python train.py --n_head=4 --norm="rmsnorm" --init_std_up=0.024 --batch_tokens=[16384, 32768, 65536] --steps=6931 --dataset="wikipedia_en"
MLP neurons of a small language model. Each row is named by its layer, matrix (gate and up: input weights; down: output weights) and neuron, and shows model dimensions 240-367. Each number is 200 + 20 x the weight over its row's rms, rounded and kept within 0 to 999. A neuron's up and down rows have the sign that makes its largest values positive.
After each neuron's rows, "fires on" lists the tokens most often at its 100 highest values on Wikipedia text that the model never trained on.

L3.gate662,190,194,186,195,204,179,194,182,203,211,203,212,221,215,189,233,190,200,196,186,173,209,199,204,176,211,213,233,215,178,196,229,244,182,240,190,173,210,233,198,182,208,165,208,191,211,194,208,201,227,216,180,210,206,220,225,196,207,195,197,211,218,195,192,158,260,209,235,250,202,187,242,220,207,243,187,196,201,206,181,185,187,211,178,225,214,227,179,205,189,159,215,176,196,182,196,186,194,196,180,180,211,233,207,194,183,213,183,187,221,196,217,190,207,190,200,179,207,192,212,183,192,180,196,196,199,171,196
L3.up662,204,205,239,216,186,180,191,203,211,231,206,190,228,204,181,203,209,232,214,198,236,217,221,222,186,196,201,204,199,221,194,237,211,209,204,199,184,202,219,193,175,258,213,189,198,201,206,210,230,228,211,212,217,199,218,205,181,197,169,218,191,190,229,216,201,184,177,212,214,218,186,209,173,181,183,189,196,219,239,216,227,244,189,179,235,210,200,202,190,173,207,185,204,191,120,199,217,187,236,178,195,197,190,177,195,220,223,229,181,223,207,223,173,168,177,227,168,210,206,177,208,183,165,181,209,193,197,183
L3.down662,180,238,162,196,193,185,193,207,214,201,213,202,160,224,224,205,182,218,207,197,178,190,226,226,191,215,213,210,203,175,177,169,194,141,226,206,169,212,176,239,246,180,186,210,211,216,207,226,204,178,193,197,180,198,194,179,166,186,209,188,212,191,209,172,202,214,184,184,198,199,222,208,197,213,196,219,231,198,242,188,207,232,193,220,190,186,230,179,185,216,223,190,190,169,218,217,219,187,186,183,188,184,209,175,232,204,220,192,196,192,200,188,213,208,247,176,166,186,181,194,200,189,219,218,178,183,217,182
fires on: "le", " only", "ic", "med", "en"

L3.gate818,190,197,229,200,228,190,192,205,217,192,189,208,200,185,188,221,188,209,176,193,204,214,219,206,163,228,186,208,195,218,196,205,173,183,222,210,212,219,204,224,194,191,196,188,237,184,206,229,191,177,216,185,217,208,176,213,228,187,206,200,182,223,220,209,178,238,172,169,207,173,189,183,223,171,228,207,208,235,222,171,183,218,188,221,215,221,222,200,207,185,132,192,194,230,194,201,244,222,209,240,208,191,231,216,222,212,203,211,250,171,198,170,211,225,233,169,170,171,195,183,178,218,206,180,169,190,201,199
L3.up818,218,205,208,186,252,204,230,232,245,200,217,205,179,207,190,188,241,215,224,196,209,167,217,175,200,202,185,202,206,206,194,205,171,191,202,210,192,178,191,219,190,174,186,219,238,199,202,241,190,169,200,200,215,216,204,184,217,201,210,204,188,221,179,184,201,215,204,180,215,226,198,218,242,196,224,219,224,200,206,192,235,231,207,225,218,200,203,198,201,186,172,200,200,217,234,200,205,184,237,210,226,215,221,218,190,219,214,211,193,185,184,191,188,186,206,196,207,198,201,184,216,217,191,208,216,174,208,199
L3.down818,201,167,202,203,176,210,202,187,191,208,191,196,198,243,198,183,186,182,186,176,213,216,178,197,175,197,206,175,189,201,215,225,190,172,227,141,183,192,192,134,198,191,176,176,190,179,195,210,190,166,221,221,211,196,212,193,219,182,216,223,193,202,193,187,225,191,198,187,191,233,244,225,208,213,195,173,249,219,161,197,225,166,178,210,210,189,203,187,196,178,196,198,174,208,179,210,221,183,207,208,219,242,200,194,211,189,223,237,230,172,217,208,213,187,193,207,174,205,218,174,214,207,182,199,180,217,215,204
fires on: ",", " ", "ic", "ual", "al"

L3.gate285,158,178,193,190,202,223,221,214,197,220,189,201,198,185,193,190,211,215,226,184,216,194,197,227,176,213,169,166,204,228,169,177,203,180,204,174,181,193,217,214,196,170,231,164,188,187,190,184,240,232,197,229,182,215,209,200,218,229,197,199,229,182,174,222,201,188,201,185,187,198,194,207,187,206,231,173,200,200,211,179,176,179,194,210,192,209,169,190,217,224,221,173,173,181,204,213,218,205,195,214,212,175,183,197,208,192,211,218,193,187,214,207,233,187,190,166,178,221,190,157,186,223,179,185,208,179,197,217
L3.up285,190,205,206,191,211,203,195,198,188,182,201,191,206,193,211,183,216,227,213,187,206,192,190,207,182,191,192,178,195,188,185,163,214,219,194,214,202,208,191,194,205,206,192,222,221,191,201,196,208,214,181,232,198,245,183,207,241,189,213,214,201,207,221,191,150,195,217,239,224,202,199,212,201,205,186,203,181,193,206,199,209,194,231,191,152,171,224,202,198,179,188,195,189,232,173,199,212,211,168,199,166,183,206,216,215,227,155,213,217,231,194,221,207,176,203,241,151,174,216,219,224,229,200,174,245,187,235,187
L3.down285,191,196,212,189,188,155,208,180,204,166,202,159,218,190,197,228,222,169,204,186,190,194,156,192,245,217,190,166,198,246,229,230,197,173,197,186,194,203,193,180,171,180,217,181,179,204,165,224,220,192,212,179,224,207,185,183,186,213,182,239,196,194,192,190,228,196,201,154,162,191,207,201,188,175,187,228,206,197,192,196,174,191,176,159,205,204,236,166,187,215,193,176,192,190,237,194,192,228,227,201,182,239,198,199,224,176,257,173,137,171,238,221,185,209,231,165,215,211,226,219,225,202,195,227,199,218,154,184
fires on: " season", " |", "w", ").", ".,", "P"

L3.gate922,197,245,225,247,219,202,203,189,229,168,210,202,209,198,200,209,212,199,194,174,177,198,249,194,191,197,192,190,229,192,213,217,193,166,188,217,199,194,210,242,239,193,226,193,187,209,213,229,218,201,199,171,193,203,180,224,210,191,231,233,203,197,172,243,189,189,217,204,205,208,239,189,226,205,213,215,218,194,224,197,185,183,202,216,212,185,146,202,170,192,210,164,221,187,203,181,192,221,182,175,232,221,171,223,190,218,209,229,180,221,232,202,209,166,187,183,166,188,215,196,182,204,193,209,172,168,176,217
L3.up922,196,226,260,210,223,184,159,215,166,184,229,194,215,181,203,200,166,222,190,157,166,167,224,217,197,221,180,203,234,196,196,191,188,211,178,249,197,202,182,176,203,231,237,195,192,204,198,206,196,179,187,194,199,176,209,196,194,225,230,213,164,189,178,205,186,190,235,222,234,201,198,199,229,224,182,226,228,163,185,188,221,178,199,197,191,201,178,194,208,195,178,190,212,198,180,185,182,215,189,238,191,201,191,242,246,218,235,215,197,216,227,188,215,175,208,198,218,217,224,185,187,198,227,213,234,203,193,231
L3.down922,189,207,202,166,223,209,204,229,206,180,168,180,200,205,208,198,192,186,210,204,188,156,205,185,183,184,212,203,211,184,190,211,245,227,199,230,229,234,167,173,194,191,184,211,177,175,201,220,209,203,200,175,223,216,232,190,208,205,189,196,236,204,192,194,200,179,197,208,212,192,192,176,194,184,215,230,220,177,190,195,211,195,183,175,217,167,208,210,180,183,176,224,186,237,186,198,222,150,173,186,201,207,164,177,216,198,204,198,213,209,206,205,229,231,200,205,249,225,180,223,189,221,200,190,195,192,167,212
fires on: "ic", "om", "ose", "is", "ided", "ep"

L3.gate798,199,244,173,192,220,174,170,210,184,208,218,207,208,201,214,196,185,205,169,194,207,173,209,202,201,210,176,182,185,205,195,215,185,201,220,206,185,208,198,174,174,209,214,199,179,183,222,214,211,183,199,190,211,241,196,211,189,169,170,202,175,156,246,195,188,207,214,153,211,205,205,230,195,195,206,176,231,192,217,172,202,161,205,185,178,197,170,189,211,194,194,161,194,181,206,167,224,193,205,195,250,199,207,246,200,216,219,222,171,193,211,178,177,153,196,133,187,200,211,180,206,213,161,188,198,219,209,180
L3.up798,227,208,222,208,182,196,169,191,176,216,208,215,206,175,178,176,196,227,188,221,227,209,197,195,254,189,179,212,207,224,237,250,180,192,202,238,194,203,187,177,188,201,198,181,220,210,213,247,214,200,182,158,172,217,207,195,173,199,206,200,226,216,206,201,192,196,174,191,196,197,195,204,227,165,187,183,199,224,240,199,230,186,224,173,191,219,211,194,225,202,211,214,199,195,253,204,190,192,222,193,204,193,185,224,203,198,197,196,225,212,203,170,202,188,190,214,198,173,207,185,195,176,187,197,216,159,223,180
L3.down798,247,194,204,190,163,230,175,191,208,215,204,209,217,198,184,173,172,175,161,185,209,182,217,224,220,187,223,202,229,182,198,214,172,222,195,195,207,215,198,185,194,164,184,218,225,163,196,180,215,194,172,170,187,197,200,169,218,190,186,185,205,150,166,188,212,212,202,185,200,170,212,171,205,193,188,236,229,192,243,210,220,230,223,189,204,167,217,174,224,208,193,212,189,212,170,199,215,208,198,176,223,211,215,239,178,223,168,191,181,213,206,205,154,210,169,177,238,190,190,171,217,184,213,200,210,204,181,168
fires on: "ic", "op", "ack", " appro", "al", "il"

L3.gate374,183,195,208,182,185,195,181,140,197,173,180,223,167,226,219,216,172,200,211,201,183,193,149,183,175,201,219,194,221,179,185,180,205,187,194,200,204,193,187,185,242,169,227,194,200,161,189,185,198,268,187,229,225,177,193,218,233,154,224,195,221,214,187,190,230,180,207,190,145,209,195,171,214,185,195,199,210,204,204,207,188,189,222,234,234,202,193,223,182,210,198,211,197,225,219,227,205,184,188,205,185,190,197,225,225,195,190,178,198,217,162,200,202,181,186,153,213,214,220,216,197,209,232,159,216,226,218,181
L3.up374,228,187,181,239,179,206,196,174,213,203,196,210,200,181,211,200,186,173,185,194,192,256,214,209,204,220,214,177,240,192,180,200,191,175,201,205,227,212,225,192,170,165,199,197,202,195,202,205,227,210,185,197,188,237,211,187,210,192,214,206,236,202,232,220,181,224,203,187,220,196,219,204,214,182,196,207,199,200,192,229,184,219,197,180,234,191,216,199,193,144,210,197,164,206,203,197,192,197,163,169,187,196,163,202,197,180,220,217,177,205,208,254,231,220,218,234,201,195,178,178,149,163,200,213,184,188,222,163
L3.down374,200,164,191,170,170,224,194,188,173,225,200,183,185,214,219,215,167,206,210,177,207,188,187,176,200,205,189,237,194,183,192,197,221,215,197,205,192,236,219,182,223,223,181,207,195,193,209,170,207,233,214,209,212,202,223,205,186,175,220,192,203,159,208,206,198,200,213,182,219,200,178,210,210,226,213,210,216,202,220,238,196,220,192,173,212,212,182,163,247,215,182,202,200,196,157,199,171,204,208,219,143,206,195,187,184,210,228,221,169,227,192,208,167,230,199,203,229,177,218,196,183,216,225,215,186,193,206,178
fires on: " as", " of", "b", "ric", "ately", "le"

L3.gate926,205,176,234,237,229,210,215,215,226,248,166,186,221,207,207,207,197,196,189,218,185,190,182,200,177,183,228,196,202,177,222,225,165,182,219,173,221,235,197,238,220,211,184,215,222,183,190,226,214,190,232,216,215,238,198,227,198,196,186,185,231,179,241,171,208,226,206,211,218,164,202,206,185,190,212,196,224,223,232,200,178,219,167,225,202,191,191,217,204,199,232,164,207,183,209,198,208,187,239,193,177,216,197,175,202,154,219,177,223,214,213,152,191,201,188,192,191,215,176,164,210,207,204,207,177,160,209,222
L3.up926,169,191,194,181,218,183,193,203,191,188,205,189,214,199,173,212,185,231,215,188,209,162,217,205,184,233,228,210,203,165,222,231,199,233,178,225,198,254,222,184,202,175,191,207,186,199,172,211,205,187,258,217,210,222,169,235,179,199,200,185,186,179,186,200,171,201,167,198,212,214,199,191,232,194,185,178,228,181,169,180,212,181,202,217,218,195,171,216,206,207,197,191,219,229,171,203,180,189,203,198,188,183,218,179,194,181,218,186,205,191,179,223,191,181,197,195,214,178,165,199,151,188,225,204,267,190,190,222
L3.down926,206,205,180,212,174,163,223,138,182,168,207,221,222,209,194,191,178,229,181,190,201,185,194,202,225,208,243,220,193,194,188,174,199,218,229,170,211,205,223,174,198,219,166,217,207,149,171,229,187,196,230,176,209,214,218,220,170,229,218,200,217,178,219,197,226,206,200,184,196,172,194,194,198,204,191,174,186,196,232,207,184,179,231,181,170,175,162,154,202,213,208,204,212,178,242,201,196,225,203,240,197,223,199,176,217,196,213,185,229,208,209,198,183,175,191,191,186,202,211,204,220,198,182,178,185,173,198,190
fires on: "ice", "ing", "om", "is", "ern", "eng"

L3.gate714,224,208,190,200,209,182,206,222,206,214,182,206,233,200,215,207,220,196,224,199,227,180,216,192,186,214,197,217,185,236,208,205,209,196,192,200,201,171,211,199,199,204,172,226,177,186,188,197,190,196,230,166,207,169,220,190,211,218,214,161,206,191,213,163,167,197,230,212,200,176,187,191,198,209,208,214,194,212,186,188,230,185,172,218,191,202,196,176,200,178,216,218,169,176,185,185,218,175,190,216,193,235,195,184,173,186,194,184,175,222,184,224,204,185,186,212,200,191,197,224,186,159,213,228,223,198,201,184
L3.up714,195,197,234,193,184,192,221,256,179,212,194,211,203,197,209,196,182,185,225,193,224,222,197,171,231,191,203,233,187,207,206,269,192,188,221,220,171,171,194,252,178,223,188,220,241,198,224,185,190,189,189,202,218,181,202,190,207,189,186,214,207,197,208,199,214,205,181,178,198,172,206,222,176,198,195,226,221,191,208,182,193,209,204,238,190,204,198,170,182,177,210,190,197,192,189,212,204,231,165,202,207,197,223,229,201,209,196,246,203,199,227,212,186,203,187,207,211,193,206,192,185,209,195,207,190,191,178,204
L3.down714,175,235,172,215,214,211,220,207,227,232,223,226,230,199,185,196,192,208,255,194,173,203,171,188,215,177,218,190,211,216,215,182,207,237,193,206,193,217,188,244,183,228,192,189,211,154,204,201,190,171,183,152,173,182,175,223,203,234,181,191,212,222,210,214,226,194,220,166,177,184,208,217,191,189,200,190,207,207,213,185,182,190,213,243,226,212,202,206,180,217,217,178,199,174,204,185,197,206,189,216,203,197,206,192,219,185,207,230,204,202,199,189,150,255,222,193,195,211,220,178,211,207,217,204,218,200,207,185
fires on: "V", " II", "I", " I", " V", "II"